{
  "n_layer": 10,
  "d_model": 320,
  "n_head": 5,
  "n_kv_head": 5,
  "head_dim": 64,
  "d_mlp": 832,
  "vocab_size": 2048,
  "activation": "swiglu",
  "norm": "rmsnorm",
  "norm_place": "pre",
  "norm_eps": 1e-05,
  "positions": "rope",
  "rope_base": 10000.0,
  "rope_fraction": 1.0,
  "qk_norm": false,
  "attn_scale": 0.125,
  "bias": "none",
  "tie_embeddings": false,
  "parallel_block": false,
  "init": "uniform",
  "init_std_qkv": 0.0168,
  "init_std_o": 0.0,
  "init_std_up": 0.0168,
  "init_std_down": 0.0,
  "optimizer": "adamw",
  "lr": 0.000989,
  "lr_mult_up": 1.47,
  "beta1": 0.95,
  "beta2": 0.99,
  "lr_head": 0.00734,
  "grad_clip": 2.0,
  "warmup_steps": 553,
  "schedule": "wsd",
  "decay_fraction": 0.623,
  "decay_shape": "pow",
  "final_lr_fraction": 0.0,
  "batch_tokens": [65536, 131072, 262144],
  "seq_len": 1024,
  "doc_mask": true,
  "train_tokens": 686400000,
  "steps": 4670,
  "dataset": "wikipedia_en"
}
MLP neurons of a small language model. Each row is named by its layer, matrix (gate and up: input weights; down: output weights) and neuron, and shows model dimensions 64-159. Each number is 50 + 15 x the weight over its row's rms, rounded and kept within 0 to 99. A neuron's up and down rows have the sign that makes its largest values positive.
Before each neuron's rows, "fires after" lists the tokens most often just before its 100 highest values on Wikipedia text that the model never trained on; "fires on" lists the tokens most often at its 100 highest values on Wikipedia text that the model never trained on. A number after a token or word is its count.

fires after: " S" 20, " K" 9, " T" 8, " P" 7, " M" 6, " E" 6
fires on: "r" 22, "w" 18, "t" 14, "v" 10, "ut" 9, "s" 8
L3.gate746:65 58 48 56 49 29 46 35 42 45 49 36 41 49 43 42 36 58 40 31 65 79 33 88 58 76 50 37 61 63 52 70 55 65 38 83 34 40 76 07 51 30 64 70 42 62 54 31 61 21 72 62 72 35 44 40 40 36 59 20 53 36 36 54 59 53 48 36 52 27 48 48 64 48 43 21 43 61 18 37 37 60 45 32 59 63 45 84 62 49 37 27 41 57 46 76
L3.up746:43 42 18 82 59 73 69 49 45 52 72 58 51 40 56 42 61 22 27 56 61 40 66 55 47 51 71 47 49 56 48 85 54 47 51 47 59 75 27 31 47 63 54 82 60 42 54 35 43 37 62 34 56 50 48 45 44 38 55 52 65 59 68 58 45 34 64 60 55 32 43 58 57 44 27 20 61 49 54 82 70 51 52 32 44 41 53 52 67 56 38 90 31 50 55 73
L3.down746:18 41 40 41 62 65 47 59 38 44 45 57 77 55 46 43 87 49 46 42 51 42 56 39 50 48 52 68 57 64 39 50 42 32 58 49 59 79 37 65 50 67 42 80 70 40 23 51 38 53 63 73 43 66 65 72 14 70 55 74 47 63 39 55 24 44 58 19 38 32 59 35 71 46 62 29 48 59 60 72 55 34 34 75 53 36 41 81 62 31 44 72 53 75 39 21

fires after: " " 28, " re" 21, " Re" 11, " (" 11, "-" 9, " W" 5
fires on: "b" 17, "wi" 15, "d" 12, "round" 10, "r" 7
L3.gate569:72 43 55 33 59 32 44 54 68 48 54 55 50 52 41 60 42 42 37 50 52 56 58 50 18 59 30 49 43 60 52 47 26 57 52 56 50 29 25 28 47 44 27 40 44 49 67 26 61 44 64 56 58 48 66 61 46 59 27 28 43 60 36 53 84 38 38 19 56 68 35 54 43 62 16 52 47 40 56 23 31 51 38 61 57 64 38 51 56 40 44 40 58 42 69 64
L3.up569:44 49 32 65 76 29 64 41 34 68 55 71 67 59 69 54 63 35 53 52 78 43 37 43 61 64 42 54 53 71 48 56 51 68 27 64 52 61 57 47 57 57 50 43 83 57 71 35 46 49 73 37 55 54 31 57 31 37 38 88 60 21 75 52 31 47 55 28 50 54 46 57 26 46 48 32 52 52 28 48 82 46 23 15 80 45 53 67 69 45 48 54 54 52 57 69
L3.down569:47 53 48 33 47 41 79 40 39 74 29 58 44 49 22 46 59 41 38 56 34 18 53 54 31 39 25 36 59 77 60 60 39 46 34 72 38 53 36 32 49 69 63 68 59 68 77 49 26 35 47 19 43 57 40 46 41 66 32 34 51 18 48 29 61 56 39 45 43 58 34 48 67 44 35 52 50 33 69 43 48 56 26 41 77 62 52 44 50 66 30 58 44 63 73 57

fires after: " E" 60, "E" 7, " Pe" 5, " U" 4, "e" 4
fires on: "n" 19, "d" 12, "p" 10, "pi" 6, "r" 6, "li" 6
L3.gate639:40 50 68 59 29 41 34 61 35 23 60 61 32 64 30 29 33 48 52 34 69 45 56 56 44 72 54 47 54 67 49 23 59 71 57 56 38 49 56 23 35 58 55 31 39 43 48 38 45 60 63 70 39 59 49 75 52 60 63 60 49 61 21 42 41 21 56 48 40 43 25 50 67 34 45 39 33 68 34 50 46 42 44 49 58 49 83 57 77 68 46 73 49 69 48 63
L3.up639:34 39 57 65 36 48 42 40 34 33 53 52 43 71 73 55 61 46 42 35 78 77 68 58 37 30 54 62 54 44 53 58 67 67 52 52 45 83 41 26 65 37 46 31 31 38 57 59 37 66 56 33 62 58 37 53 49 52 65 61 43 34 42 44 51 57 58 63 70 61 38 57 47 26 56 43 53 72 33 63 63 41 40 62 32 35 67 77 49 55 49 68 20 69 49 29
L3.down639:53 27 46 49 55 33 48 44 27 54 46 77 57 67 72 60 56 54 41 32 75 52 66 44 36 63 64 54 42 36 46 50 57 72 47 47 48 65 00 52 99 49 53 50 56 46 59 77 51 69 46 51 52 25 47 29 45 48 45 64 41 34 50 45 55 44 51 59 24 64 51 55 47 33 61 51 19 49 46 45 53 17 52 48 48 67 59 21 26 67 30 30 43 52 55 36

fires after: "," 35, "." 16, " \"" 10, "N" 5, " (" 4
fires on: " a" 33, "a" 14, "o" 9, " no" 8, " No" 8, " of" 6
L6.gate738:53 41 35 46 39 46 57 56 68 37 34 52 24 42 93 49 39 40 48 52 44 49 39 64 58 44 40 42 69 41 33 48 18 36 57 33 46 36 61 53 61 21 43 45 69 63 49 40 72 31 58 57 57 44 70 37 50 40 30 19 36 59 26 36 51 41 38 56 54 65 61 27 34 46 60 43 40 52 43 27 39 44 68 46 17 69 71 65 53 63 17 74 39 70 65 78
L6.up738:37 78 73 62 33 51 65 46 53 72 36 63 28 26 65 64 72 45 47 70 79 77 38 41 51 55 69 61 62 33 76 52 65 60 62 43 30 58 47 32 71 52 67 61 37 65 42 42 45 32 60 53 44 62 56 71 66 76 51 45 51 75 37 40 67 45 44 52 88 64 34 40 40 48 38 24 61 56 48 38 40 37 52 66 31 44 64 43 41 72 24 37 42 40 66 44
L6.down738:44 62 68 36 27 50 72 68 34 78 45 67 46 23 30 61 41 38 58 54 48 81 49 43 58 52 47 44 51 27 41 64 30 43 48 77 64 43 49 45 43 48 27 34 24 56 51 39 64 30 41 28 64 75 43 56 35 73 41 40 42 23 33 42 48 20 73 43 61 63 34 54 49 50 43 67 50 41 46 63 40 44 55 60 42 49 75 84 66 61 29 37 57 62 64 71

fires after: " " 72, " E" 11, " no" 4
fires on: "en" 63, "est" 9, "n" 8, "st" 4, "rm" 4
L6.gate539:54 45 67 23 50 57 64 47 67 66 46 58 36 46 23 60 51 25 67 36 36 44 45 23 51 37 68 71 38 45 47 26 57 82 51 33 05 35 22 90 48 60 38 71 70 81 51 49 43 60 48 63 57 67 66 53 26 37 58 60 58 42 60 39 52 52 42 56 60 44 38 59 48 59 67 38 35 42 48 71 61 51 54 63 49 14 43 65 64 53 39 25 72 38 50 49
L6.up539:41 34 41 46 73 49 55 49 65 32 37 43 70 46 43 36 56 55 47 50 49 65 29 73 73 71 84 68 67 44 42 48 51 57 63 66 31 45 29 82 66 55 55 73 60 39 69 39 44 48 72 43 65 51 73 63 57 29 64 50 42 57 82 49 69 50 68 53 43 38 37 59 46 42 64 48 54 43 18 70 19 58 59 95 50 13 58 69 52 74 52 43 78 34 52 73
L6.down539:47 21 74 33 69 47 81 47 64 62 79 59 40 36 46 61 36 27 44 40 65 52 37 41 31 32 65 64 61 44 34 58 48 66 62 47 28 71 48 84 45 35 27 50 72 58 49 34 34 68 41 61 54 10 59 30 40 43 47 36 55 53 57 64 57 24 65 11 53 58 57 46 29 22 49 73 67 50 52 68 50 35 41 58 43 30 66 45 48 28 38 62 47 51 28 43

fires after: "s" 37, "c" 14, " " 10, "de" 9, "re" 8, "us" 5
fires on: "im" 35, "pen" 10, "as" 10, "lu" 7, "ur" 6
L3.gate611:42 82 47 38 25 62 80 58 42 43 28 59 10 38 82 34 28 37 49 52 57 67 48 46 71 43 26 56 79 57 53 20 37 32 64 49 29 47 17 54 61 43 50 54 42 46 51 46 60 50 50 46 71 58 24 45 64 63 40 71 51 54 65 66 57 53 38 68 24 80 13 43 52 71 31 63 42 60 43 51 48 39 56 49 47 53 71 53 34 71 00 55 22 57 66 52
L3.up611:45 45 48 45 55 64 57 52 52 61 57 65 56 52 64 57 34 47 19 57 57 37 44 22 18 27 85 75 51 56 16 51 58 70 45 63 33 66 60 51 62 30 41 40 66 29 32 47 42 52 74 32 57 24 43 51 50 50 20 65 55 11 44 42 44 37 46 34 53 53 62 41 32 68 37 54 46 49 44 25 47 53 57 28 54 12 35 59 59 49 25 35 67 54 64 53
L3.down611:53 38 58 75 18 69 48 50 70 67 58 35 24 64 54 58 45 43 56 58 40 53 64 22 56 42 50 48 54 48 71 74 57 34 64 72 30 41 42 52 56 33 64 30 37 45 31 51 49 23 65 61 27 61 24 59 46 48 44 44 53 44 62 43 61 57 61 51 53 61 24 63 49 78 57 43 45 29 67 06 55 34 24 48 53 41 49 46 33 39 33 43 60 41 82 34

fires after: " dis" 18, "ch" 12, "te" 12, " g" 10, " ch" 7
fires on: "ch" 16, "co" 13, "em" 10, "old" 10, "n" 9, "c" 7
L3.gate153:59 75 56 60 39 33 27 51 41 42 42 48 42 25 64 42 36 75 37 84 26 68 49 62 54 21 79 32 30 62 58 51 42 35 50 31 67 73 56 58 59 63 55 56 60 36 34 44 23 53 57 59 53 69 49 38 40 30 54 55 34 56 47 44 66 27 54 55 58 44 42 50 65 72 40 59 44 34 49 69 31 39 90 25 62 56 25 56 62 57 49 38 06 40 52 50
L3.up153:50 74 43 57 50 46 52 47 52 39 30 71 47 68 57 44 35 75 84 62 56 75 09 60 53 40 51 32 39 45 27 54 36 21 11 58 29 67 37 67 60 43 39 47 43 20 55 38 63 23 47 47 56 83 41 39 48 65 50 58 34 65 34 10 48 40 66 54 71 64 51 50 82 90 18 35 58 42 52 64 55 61 58 24 59 27 47 50 49 36 40 48 52 41 62 53
L3.down153:54 50 52 47 32 48 45 45 53 73 42 30 62 28 72 52 48 61 30 36 16 48 64 42 76 44 52 43 29 44 57 46 57 26 53 59 66 38 59 59 43 44 43 52 38 48 11 58 23 53 70 42 37 53 29 56 53 57 52 56 37 47 45 57 64 47 34 31 60 47 21 37 69 70 29 60 44 37 62 40 54 63 69 15 72 47 23 62 61 39 59 26 27 42 48 42

fires after: " " 41, " S" 15, " G" 10, "s" 10
fires on: "sh" 14, "n" 14, "i" 11, "ing" 10, "al" 10
L3.gate632:60 50 35 51 50 45 50 45 76 39 44 78 44 37 70 54 44 49 52 63 54 53 69 62 39 52 41 49 70 46 39 84 38 59 57 38 40 47 48 58 65 70 48 43 33 61 65 33 58 50 46 55 55 67 35 61 32 67 52 60 58 39 67 42 47 50 42 64 34 55 47 43 62 57 39 46 51 48 20 56 59 30 34 16 39 58 65 59 40 57 43 48 46 52 32 78
L3.up632:59 63 48 28 58 39 51 43 52 61 25 36 52 56 65 63 55 70 47 63 54 51 34 64 36 36 14 47 66 39 63 69 57 59 48 29 46 38 45 44 49 57 50 62 48 48 55 48 62 41 49 27 46 21 46 60 33 62 37 56 47 47 58 47 69 37 62 53 42 89 29 48 40 50 35 19 74 19 69 48 73 39 35 59 56 54 40 42 38 35 15 11 61 56 38 52
L3.down632:84 46 29 32 52 46 62 59 63 62 23 51 55 66 63 42 63 76 45 57 47 62 37 70 45 42 57 39 69 52 58 53 52 57 50 48 43 49 50 69 39 62 46 55 44 66 56 54 30 57 27 33 47 56 52 59 18 68 54 55 50 40 47 47 62 48 58 58 33 46 55 47 68 29 03 44 57 37 56 67 71 39 55 38 43 65 49 27 14 49 52 54 67 70 65 84

fires after: "\n" 34, " \"" 13, "." 10, "-" 8, " (" 7, "'" 5
fires on: "A" 63, " A" 19, " a" 8, "a" 7
L6.gate665:47 70 61 59 38 53 70 64 20 73 42 21 45 43 65 52 56 29 61 50 74 79 26 50 24 53 38 67 75 70 54 43 44 53 70 43 32 51 35 19 54 58 35 64 66 60 65 56 74 44 52 42 38 61 28 53 33 43 31 30 60 31 46 74 59 41 51 52 70 87 59 68 49 51 39 41 36 27 36 17 70 30 77 56 40 60 34 54 26 36 65 39 39 52 36 56
L6.up665:37 54 61 60 38 67 64 63 54 67 43 51 36 37 72 66 56 51 50 49 61 49 60 56 33 39 62 53 41 60 51 43 57 54 42 63 14 81 49 42 57 92 29 67 42 47 49 43 45 53 58 73 36 76 38 41 74 61 64 23 58 58 63 52 63 38 38 38 71 54 60 36 27 64 53 58 30 52 39 66 58 23 15 60 55 39 29 47 48 58 49 32 38 31 36 51
L6.down665:62 48 44 43 58 50 53 56 39 72 41 10 31 53 63 42 39 57 63 57 55 40 59 69 55 49 37 59 79 57 52 51 47 51 58 27 34 67 44 56 63 80 52 47 38 39 49 49 42 09 57 50 44 78 56 27 44 49 52 40 70 34 48 66 65 30 66 58 72 69 45 65 52 34 53 55 10 49 49 39 43 35 44 74 23 41 52 77 61 39 60 27 67 58 45 53

fires after: " " 51, "e" 8, " Con" 6, "s" 5, "t" 4
fires on: "s" 55, "p" 13, "en" 5, "r" 5, "w" 5
L6.gate740:60 48 65 32 49 45 44 58 80 23 50 11 56 38 55 45 66 48 28 57 82 43 49 82 33 65 60 58 51 52 16 46 43 50 40 25 50 45 38 26 49 44 52 63 69 55 35 43 52 56 26 79 76 57 56 54 36 65 36 26 43 55 47 25 52 23 24 30 43 67 55 60 50 49 29 49 46 28 38 44 50 69 36 54 58 45 60 51 27 57 40 44 61 48 64 67
L6.up740:79 69 89 67 78 67 67 48 44 39 40 34 53 79 84 56 54 41 15 52 36 68 81 43 73 51 68 56 71 48 41 69 40 70 49 46 22 59 38 39 61 46 68 47 55 52 69 69 63 57 47 60 61 49 57 48 47 81 51 33 46 59 53 55 25 59 47 41 43 51 82 67 65 46 42 57 58 35 55 53 52 71 84 49 16 54 35 65 48 63 41 40 60 58 65 51
L6.down740:37 38 60 64 47 45 33 64 74 28 42 18 39 80 68 53 75 53 33 47 63 56 38 73 60 47 58 43 37 50 38 22 47 51 56 45 56 44 47 62 42 42 60 53 73 63 46 39 69 29 53 31 52 45 43 52 52 65 43 70 32 28 38 62 49 42 73 58 52 65 38 45 63 15 45 49 60 67 48 45 43 65 67 43 68 35 28 57 64 45 26 55 44 76 55 64

fires after: " " 27, " Le" 13, "ro" 10, " su" 8, "chi" 7, "di" 6
fires on: "al" 26, "ad" 17, "au" 10, "p" 8, "ef" 7, "o" 5
L3.gate92:60 28 68 73 45 60 50 66 71 60 43 59 69 63 59 65 58 55 65 62 55 47 48 63 73 70 57 58 48 52 38 58 41 68 56 63 63 74 32 70 44 55 42 36 67 60 53 77 20 58 45 46 65 54 49 81 82 59 67 30 41 27 51 69 60 51 60 52 59 74 58 75 45 33 65 33 55 32 47 38 51 57 57 30 42 35 48 50 54 47 83 44 51 69 42 48
L3.up92:64 60 39 57 52 59 39 31 70 83 60 55 39 72 50 48 49 80 44 76 47 54 40 66 52 26 49 27 75 43 61 64 51 66 70 00 53 82 36 38 59 78 52 53 36 56 62 59 41 49 39 40 71 63 32 63 36 73 74 46 41 53 49 71 70 46 38 60 50 45 53 49 55 36 48 66 63 20 47 33 61 63 54 64 64 58 50 64 54 45 50 79 57 47 35 67
L3.down92:22 46 43 43 45 40 50 68 51 58 56 61 57 47 37 55 47 73 70 56 63 39 48 60 59 64 56 49 78 29 39 21 75 37 51 48 66 39 46 51 33 37 56 66 43 34 55 74 63 32 45 36 55 69 56 47 54 48 30 64 67 27 56 43 70 58 45 45 37 54 44 49 55 56 65 56 39 60 60 37 26 51 58 68 51 74 68 43 42 58 53 54 71 54 72 65

fires after: " " 63
fires on: "en" 37, "es" 9, "ad" 9, " United" 7, "al" 5
L5.gate517:58 34 64 77 66 28 60 66 54 46 52 63 76 62 69 83 56 60 84 30 12 41 47 65 63 58 91 39 55 55 62 48 35 38 46 38 34 33 43 39 29 61 39 47 52 52 51 41 32 48 63 43 71 71 57 39 61 46 57 68 44 68 47 37 53 50 60 66 54 50 26 33 36 44 57 68 39 54 60 65 24 45 41 60 22 38 37 64 62 49 43 24 33 41 43 29
L5.up517:64 34 40 44 32 70 50 38 33 38 64 53 48 40 39 49 26 44 51 88 29 37 45 79 46 74 42 37 57 62 36 49 37 46 65 17 57 56 28 62 58 27 46 42 47 48 34 71 43 22 25 37 73 60 61 43 61 48 72 46 14 32 22 45 38 49 58 40 54 66 53 65 48 28 59 66 57 29 51 35 53 44 47 56 37 40 44 62 61 60 39 44 35 84 26 44
L5.down517:46 97 44 47 47 49 54 40 64 57 44 27 54 48 42 26 31 41 27 36 46 79 53 51 51 65 47 56 50 65 44 62 66 55 53 50 24 50 42 71 71 49 34 38 60 49 49 44 68 65 45 75 38 37 72 21 59 27 61 69 60 08 43 56 78 68 43 34 62 50 32 64 79 54 76 53 24 67 83 44 63 32 30 47 46 62 40 50 56 65 59 60 45 10 48 40

fires after: "s" 32, " S" 9, "ch" 9, " C" 6
fires on: "n" 23, "e" 18, "ce" 15, "te" 7, "us" 6
L3.gate681:54 48 44 72 64 33 45 62 58 57 45 43 33 50 36 41 58 68 53 73 64 60 42 67 53 51 49 39 61 29 35 53 25 66 42 52 38 31 54 52 58 49 33 65 66 60 57 44 76 65 71 45 65 37 49 67 35 49 55 51 59 38 76 44 15 25 48 31 83 55 46 51 44 70 40 47 54 42 36 62 67 30 51 44 49 53 45 37 73 67 32 43 29 59 61 71
L3.up681:55 29 22 45 62 40 52 54 61 47 34 49 32 51 57 37 37 31 35 50 50 25 54 43 52 38 54 44 64 26 82 42 50 70 56 37 74 59 48 51 42 33 51 43 34 80 79 38 68 41 47 62 41 84 31 38 23 69 35 62 70 44 53 47 68 18 74 61 39 51 52 37 52 54 44 66 76 35 55 56 52 37 67 37 59 58 53 60 37 48 50 19 63 16 52 64
L3.down681:65 59 38 47 68 26 51 29 34 69 42 23 52 32 59 52 38 29 43 50 50 66 44 52 52 37 49 38 83 41 36 48 54 28 40 57 58 39 53 60 41 43 53 61 24 54 74 52 90 55 51 91 56 67 27 28 40 63 58 66 80 59 40 42 55 14 56 49 67 55 44 81 40 36 14 64 58 52 43 49 61 56 50 40 73 46 54 50 55 27 54 52 66 35 46 52

fires after: " " 28, "or" 9, "go" 8, " Go" 5, "r" 5
fires on: "te" 31, "od" 19, "re" 7, "wood" 5, " Te" 4
L3.gate595:53 31 22 49 57 42 79 61 51 46 18 64 37 67 43 50 36 50 38 49 50 55 36 63 37 47 10 61 73 62 51 44 37 73 36 62 54 71 55 51 36 28 50 80 37 55 54 33 36 56 45 43 37 38 62 53 30 61 47 28 48 65 46 52 53 43 64 53 27 72 21 34 83 45 58 40 47 39 53 54 59 60 50 28 50 53 50 66 42 33 35 22 46 48 42 67
L3.up595:45 60 63 58 66 51 69 41 49 48 33 23 77 54 40 42 44 48 48 63 46 32 34 51 62 85 52 48 32 63 55 64 62 32 37 44 51 52 38 48 56 48 50 51 33 61 39 45 32 45 60 66 46 56 45 27 36 74 69 54 34 52 58 68 33 63 49 42 36 41 82 80 79 58 18 51 43 49 59 43 44 64 40 24 54 66 41 69 48 29 51 64 70 56 49 58
L3.down595:36 52 77 57 56 69 57 71 71 36 77 46 48 40 51 57 48 55 12 47 37 66 54 57 57 57 52 96 41 69 61 33 39 47 61 52 57 55 36 58 30 57 63 38 71 60 47 52 47 36 47 30 67 39 49 45 62 42 13 36 67 64 60 37 20 66 54 15 60 17 63 50 33 52 56 45 42 61 24 20 59 39 57 42 59 63 59 49 50 40 28 65 82 34 39 57

fires after: " V" 21, " lo" 20, "ot" 8, "vi" 7, " Lo" 4, "o" 4
fires on: "e" 20, "ve" 15, "s" 14, "n" 10, "es" 9, "el" 5
L3.gate490:61 24 47 54 41 31 56 42 59 28 43 19 27 41 40 71 47 46 28 25 72 41 72 51 72 45 32 63 58 38 48 58 47 37 51 36 64 30 56 46 35 37 41 62 29 74 42 57 64 36 74 68 70 40 56 66 57 45 43 40 56 50 45 29 29 41 33 33 55 53 48 60 36 44 48 62 25 19 24 64 92 18 30 41 16 57 69 50 35 56 47 61 41 37 75 72
L3.up490:57 50 51 09 48 74 72 58 64 30 51 61 59 43 51 53 40 51 34 44 68 58 58 50 38 44 47 64 60 40 36 74 37 67 47 48 71 70 61 59 27 29 50 60 74 57 10 40 63 75 31 58 37 47 53 92 29 72 45 48 86 59 46 68 23 29 73 52 52 33 61 44 57 45 35 56 48 72 59 62 47 59 55 56 37 36 46 44 50 23 58 38 33 08 27 41
L3.down490:26 23 42 24 41 44 53 54 50 55 50 76 54 49 57 48 35 40 69 50 50 52 53 39 17 29 72 53 62 40 27 64 43 48 40 41 61 41 48 58 40 38 25 62 40 31 50 52 38 33 56 68 27 59 43 63 42 58 44 52 45 45 35 77 54 29 82 38 24 11 57 69 53 34 60 47 45 30 70 71 43 53 42 36 40 26 43 26 77 54 69 37 63 34 56 41

fires after: "s" 32, " S" 9, " T" 8, " as" 7, " finish" 5, "t" 4
fires on: "w" 21, "ho" 15, "s" 12, "li" 9, "ed" 8, "ur" 7
L6.gate83:63 74 59 53 62 26 49 59 69 47 37 39 36 61 38 36 58 72 38 55 51 45 40 28 38 75 59 73 53 54 46 37 74 57 61 41 26 42 31 49 29 56 29 52 46 59 58 29 46 44 41 38 48 50 67 43 45 50 64 44 60 26 18 26 49 45 50 36 50 60 61 54 39 61 49 51 55 41 40 72 68 45 51 51 65 49 41 49 57 28 59 41 37 31 34 37
L6.up83:44 44 56 63 84 43 45 27 23 34 69 47 43 56 25 74 22 53 30 68 52 39 85 46 87 12 44 41 52 19 50 32 19 38 49 47 59 43 57 34 48 53 46 72 42 67 73 54 53 72 26 54 53 49 55 35 24 54 35 27 59 58 39 68 53 47 45 36 69 56 32 49 51 54 18 48 55 60 61 50 57 80 52 31 52 73 41 61 54 45 50 22 49 72 46 28
L6.down83:41 53 33 76 90 62 31 39 46 26 51 41 42 51 73 73 56 27 41 51 44 33 39 65 19 64 70 30 47 46 44 26 21 70 55 68 63 37 55 48 45 46 60 57 61 37 45 54 59 41 54 45 48 73 29 43 49 66 44 44 46 19 50 60 44 67 47 29 47 26 31 46 49 61 53 39 31 61 29 58 63 17 48 57 61 30 85 46 47 82 44 46 53 43 77 75

fires after: " " 19, " con" 13, " For" 10, " An" 8, "ut" 6, "on" 6
fires on: "t" 30, "en" 15, "lan" 14, "st" 8
L3.gate367:57 42 26 45 35 33 64 64 46 48 57 50 61 58 55 53 37 52 60 70 23 47 56 62 59 42 28 38 37 58 60 45 56 62 26 33 34 62 16 35 37 54 12 68 40 72 45 23 39 41 47 53 34 29 42 37 30 72 52 54 45 46 32 39 60 50 54 41 35 70 53 53 78 51 61 39 45 18 45 35 53 40 51 56 38 52 28 82 45 52 29 19 52 88 52 65
L3.up367:65 72 65 70 77 67 56 35 65 37 66 85 62 49 68 32 51 62 56 49 60 55 62 61 44 38 82 31 54 68 73 50 64 47 66 48 86 51 46 50 52 76 74 54 52 35 47 39 55 66 60 49 20 70 63 41 64 14 45 53 80 40 46 49 51 45 42 28 23 29 55 57 56 57 45 53 27 50 36 60 39 48 48 50 53 57 26 32 41 42 52 45 67 57 47 67
L3.down367:39 49 39 49 43 38 68 82 66 69 54 42 43 39 27 39 52 50 29 56 28 36 56 41 70 72 69 57 66 67 30 75 24 73 42 60 60 62 26 73 36 42 00 45 47 54 36 48 47 47 39 51 54 14 38 67 52 67 34 39 26 60 47 39 56 51 48 44 39 66 42 48 39 49 72 50 55 71 62 56 64 57 56 40 60 52 59 53 36 61 49 64 51 38 60 43

fires after: " de" 24, " lo" 12, " Lo" 10, " d" 8, "vi" 6, "le" 4
fires on: "s" 67, "u" 8, "l" 7, "el" 4, "n" 4
L5.gate441:73 36 21 38 59 51 45 71 57 41 30 51 54 31 50 52 49 57 21 36 31 52 80 71 25 51 53 48 51 49 54 76 57 65 47 62 61 33 30 35 59 50 48 54 38 77 57 25 41 57 49 39 57 42 59 51 51 32 42 06 38 66 58 68 55 87 56 67 58 47 70 48 84 63 38 61 32 59 47 50 46 57 34 35 30 61 43 81 62 23 54 41 45 50 56 57
L5.up441:77 44 66 44 60 51 20 56 74 60 38 74 41 55 54 52 28 40 50 68 34 50 47 55 45 42 52 54 27 75 49 55 80 62 42 64 39 54 68 57 67 30 61 65 41 75 39 55 77 72 39 49 74 56 59 33 23 74 23 28 68 52 17 57 57 43 50 48 47 58 45 46 45 60 57 32 35 55 38 71 47 14 41 49 27 54 45 34 43 54 50 42 39 39 59 40
L5.down441:50 26 38 44 51 54 38 29 74 08 38 44 69 42 36 65 20 59 54 68 28 54 65 69 55 38 56 55 46 31 30 55 76 44 40 70 45 45 63 57 28 55 35 54 55 47 45 23 35 43 28 43 51 28 23 45 33 52 44 17 40 54 47 79 52 52 45 55 23 52 56 48 76 67 43 65 69 57 61 52 34 38 40 56 71 29 14 50 53 40 29 66 58 68 56 47

fires after: "op" 22, "ist" 17, "gi" 8, " G" 4, "it" 4
fires on: "r" 12, "e" 12, " Mu" 8, "ir" 7, " Party" 6, "ul" 6
L3.gate386:69 59 75 66 68 51 64 56 61 40 71 62 52 81 62 43 47 74 51 66 34 79 80 61 55 42 67 49 16 25 48 65 50 51 62 34 89 47 46 62 81 18 40 46 62 48 46 46 61 24 40 55 80 70 50 72 62 74 25 50 25 26 56 62 40 42 24 45 55 34 39 47 34 46 56 54 46 63 44 41 39 39 33 62 63 72 33 49 23 67 63 60 54 51 51 53
L3.up386:44 54 48 93 57 36 58 71 59 52 55 68 58 50 58 60 63 18 43 61 42 19 61 58 52 27 71 61 70 39 26 67 47 53 45 41 35 24 38 62 72 63 38 47 55 58 27 67 44 69 45 67 34 36 48 47 27 39 54 53 37 52 66 73 77 27 46 63 16 53 39 40 40 53 34 46 26 63 56 53 40 45 68 52 67 70 28 53 30 45 58 49 63 59 44 63
L3.down386:66 68 54 55 55 88 74 53 54 14 52 52 60 52 55 45 50 35 65 65 78 58 52 40 46 25 76 53 40 29 69 56 46 42 33 64 18 34 40 61 44 53 37 45 64 19 44 47 53 67 43 41 40 38 61 57 32 31 45 48 33 64 32 69 58 47 53 59 44 66 51 53 52 51 36 61 89 55 65 36 47 33 41 41 59 67 53 62 78 47 47 52 39 61 27 59

fires after: "s" 24, " in" 16, "us" 6, "de" 6, " at" 6
fires on: "ten" 19, "pen" 14, "ce" 7, "po" 5, "pi" 5, "t" 4
L6.gate122:62 55 38 53 69 75 64 76 38 72 51 41 44 59 50 37 33 44 42 45 60 66 69 58 51 52 41 28 55 65 23 63 43 33 51 66 52 62 38 29 67 44 34 47 53 24 44 49 52 59 65 42 39 48 36 66 63 53 17 37 54 32 32 72 80 45 40 67 49 48 68 61 24 58 28 47 20 46 45 28 63 40 52 67 50 54 67 48 60 63 40 33 78 53 48 35
L6.up122:52 42 54 45 57 69 92 30 66 44 52 65 19 41 56 52 26 46 30 62 52 51 58 58 53 40 36 20 54 45 66 33 71 48 46 52 28 49 48 36 82 50 41 49 44 47 33 30 53 50 51 54 83 60 34 54 36 46 23 59 64 67 55 36 41 78 47 51 59 35 66 39 65 63 65 59 86 37 33 41 38 34 41 69 71 36 38 57 58 45 45 51 44 21 55 50
L6.down122:43 32 70 53 78 64 55 51 52 54 41 38 58 73 97 46 45 70 51 14 46 35 76 48 46 48 26 41 66 11 45 64 50 41 45 57 52 55 50 61 67 30 34 57 58 54 66 91 63 27 85 32 41 79 54 53 53 53 64 46 49 35 54 42 54 51 27 46 57 34 53 55 56 86 38 39 46 44 61 22 48 53 60 59 35 36 62 40 38 38 41 45 55 11 65 31

fires after: "min" 21, "ex" 12, " in" 7, "m" 5, "am" 5
fires on: "ist" 20, "and" 20, "east" 12, " young" 12, "us" 5, " north" 5
L5.gate794:50 55 24 59 63 41 38 52 45 39 34 31 70 44 32 66 84 42 53 60 63 64 38 67 18 65 13 76 61 42 80 41 19 50 36 53 69 47 57 62 31 46 05 52 50 49 55 48 40 58 47 75 56 54 74 67 48 53 22 53 59 47 31 40 64 49 28 40 60 17 50 52 28 52 40 28 46 78 67 37 65 72 48 43 46 37 52 55 55 27 74 62 27 61 47 29
L5.up794:46 37 48 52 38 66 62 61 37 56 49 37 63 74 41 71 40 41 67 38 33 44 24 33 55 32 58 46 26 61 50 72 37 53 78 57 53 15 68 78 45 53 47 49 65 60 63 36 50 80 59 71 66 46 48 39 71 54 82 27 39 02 56 22 72 44 37 45 52 39 21 23 54 69 53 67 21 60 66 45 50 36 53 31 55 52 43 59 49 43 62 60 40 58 45 32
L5.down794:52 62 83 52 32 80 25 73 70 59 69 67 30 42 67 48 73 52 58 60 38 39 11 55 65 48 31 44 67 50 58 43 19 61 61 16 66 21 52 58 66 36 81 48 47 19 71 54 37 48 78 29 50 65 38 37 37 49 67 36 41 59 54 30 50 44 59 48 46 17 47 43 62 56 39 72 34 39 44 73 34 37 50 89 53 56 47 47 49 46 55 56 60 46 47 31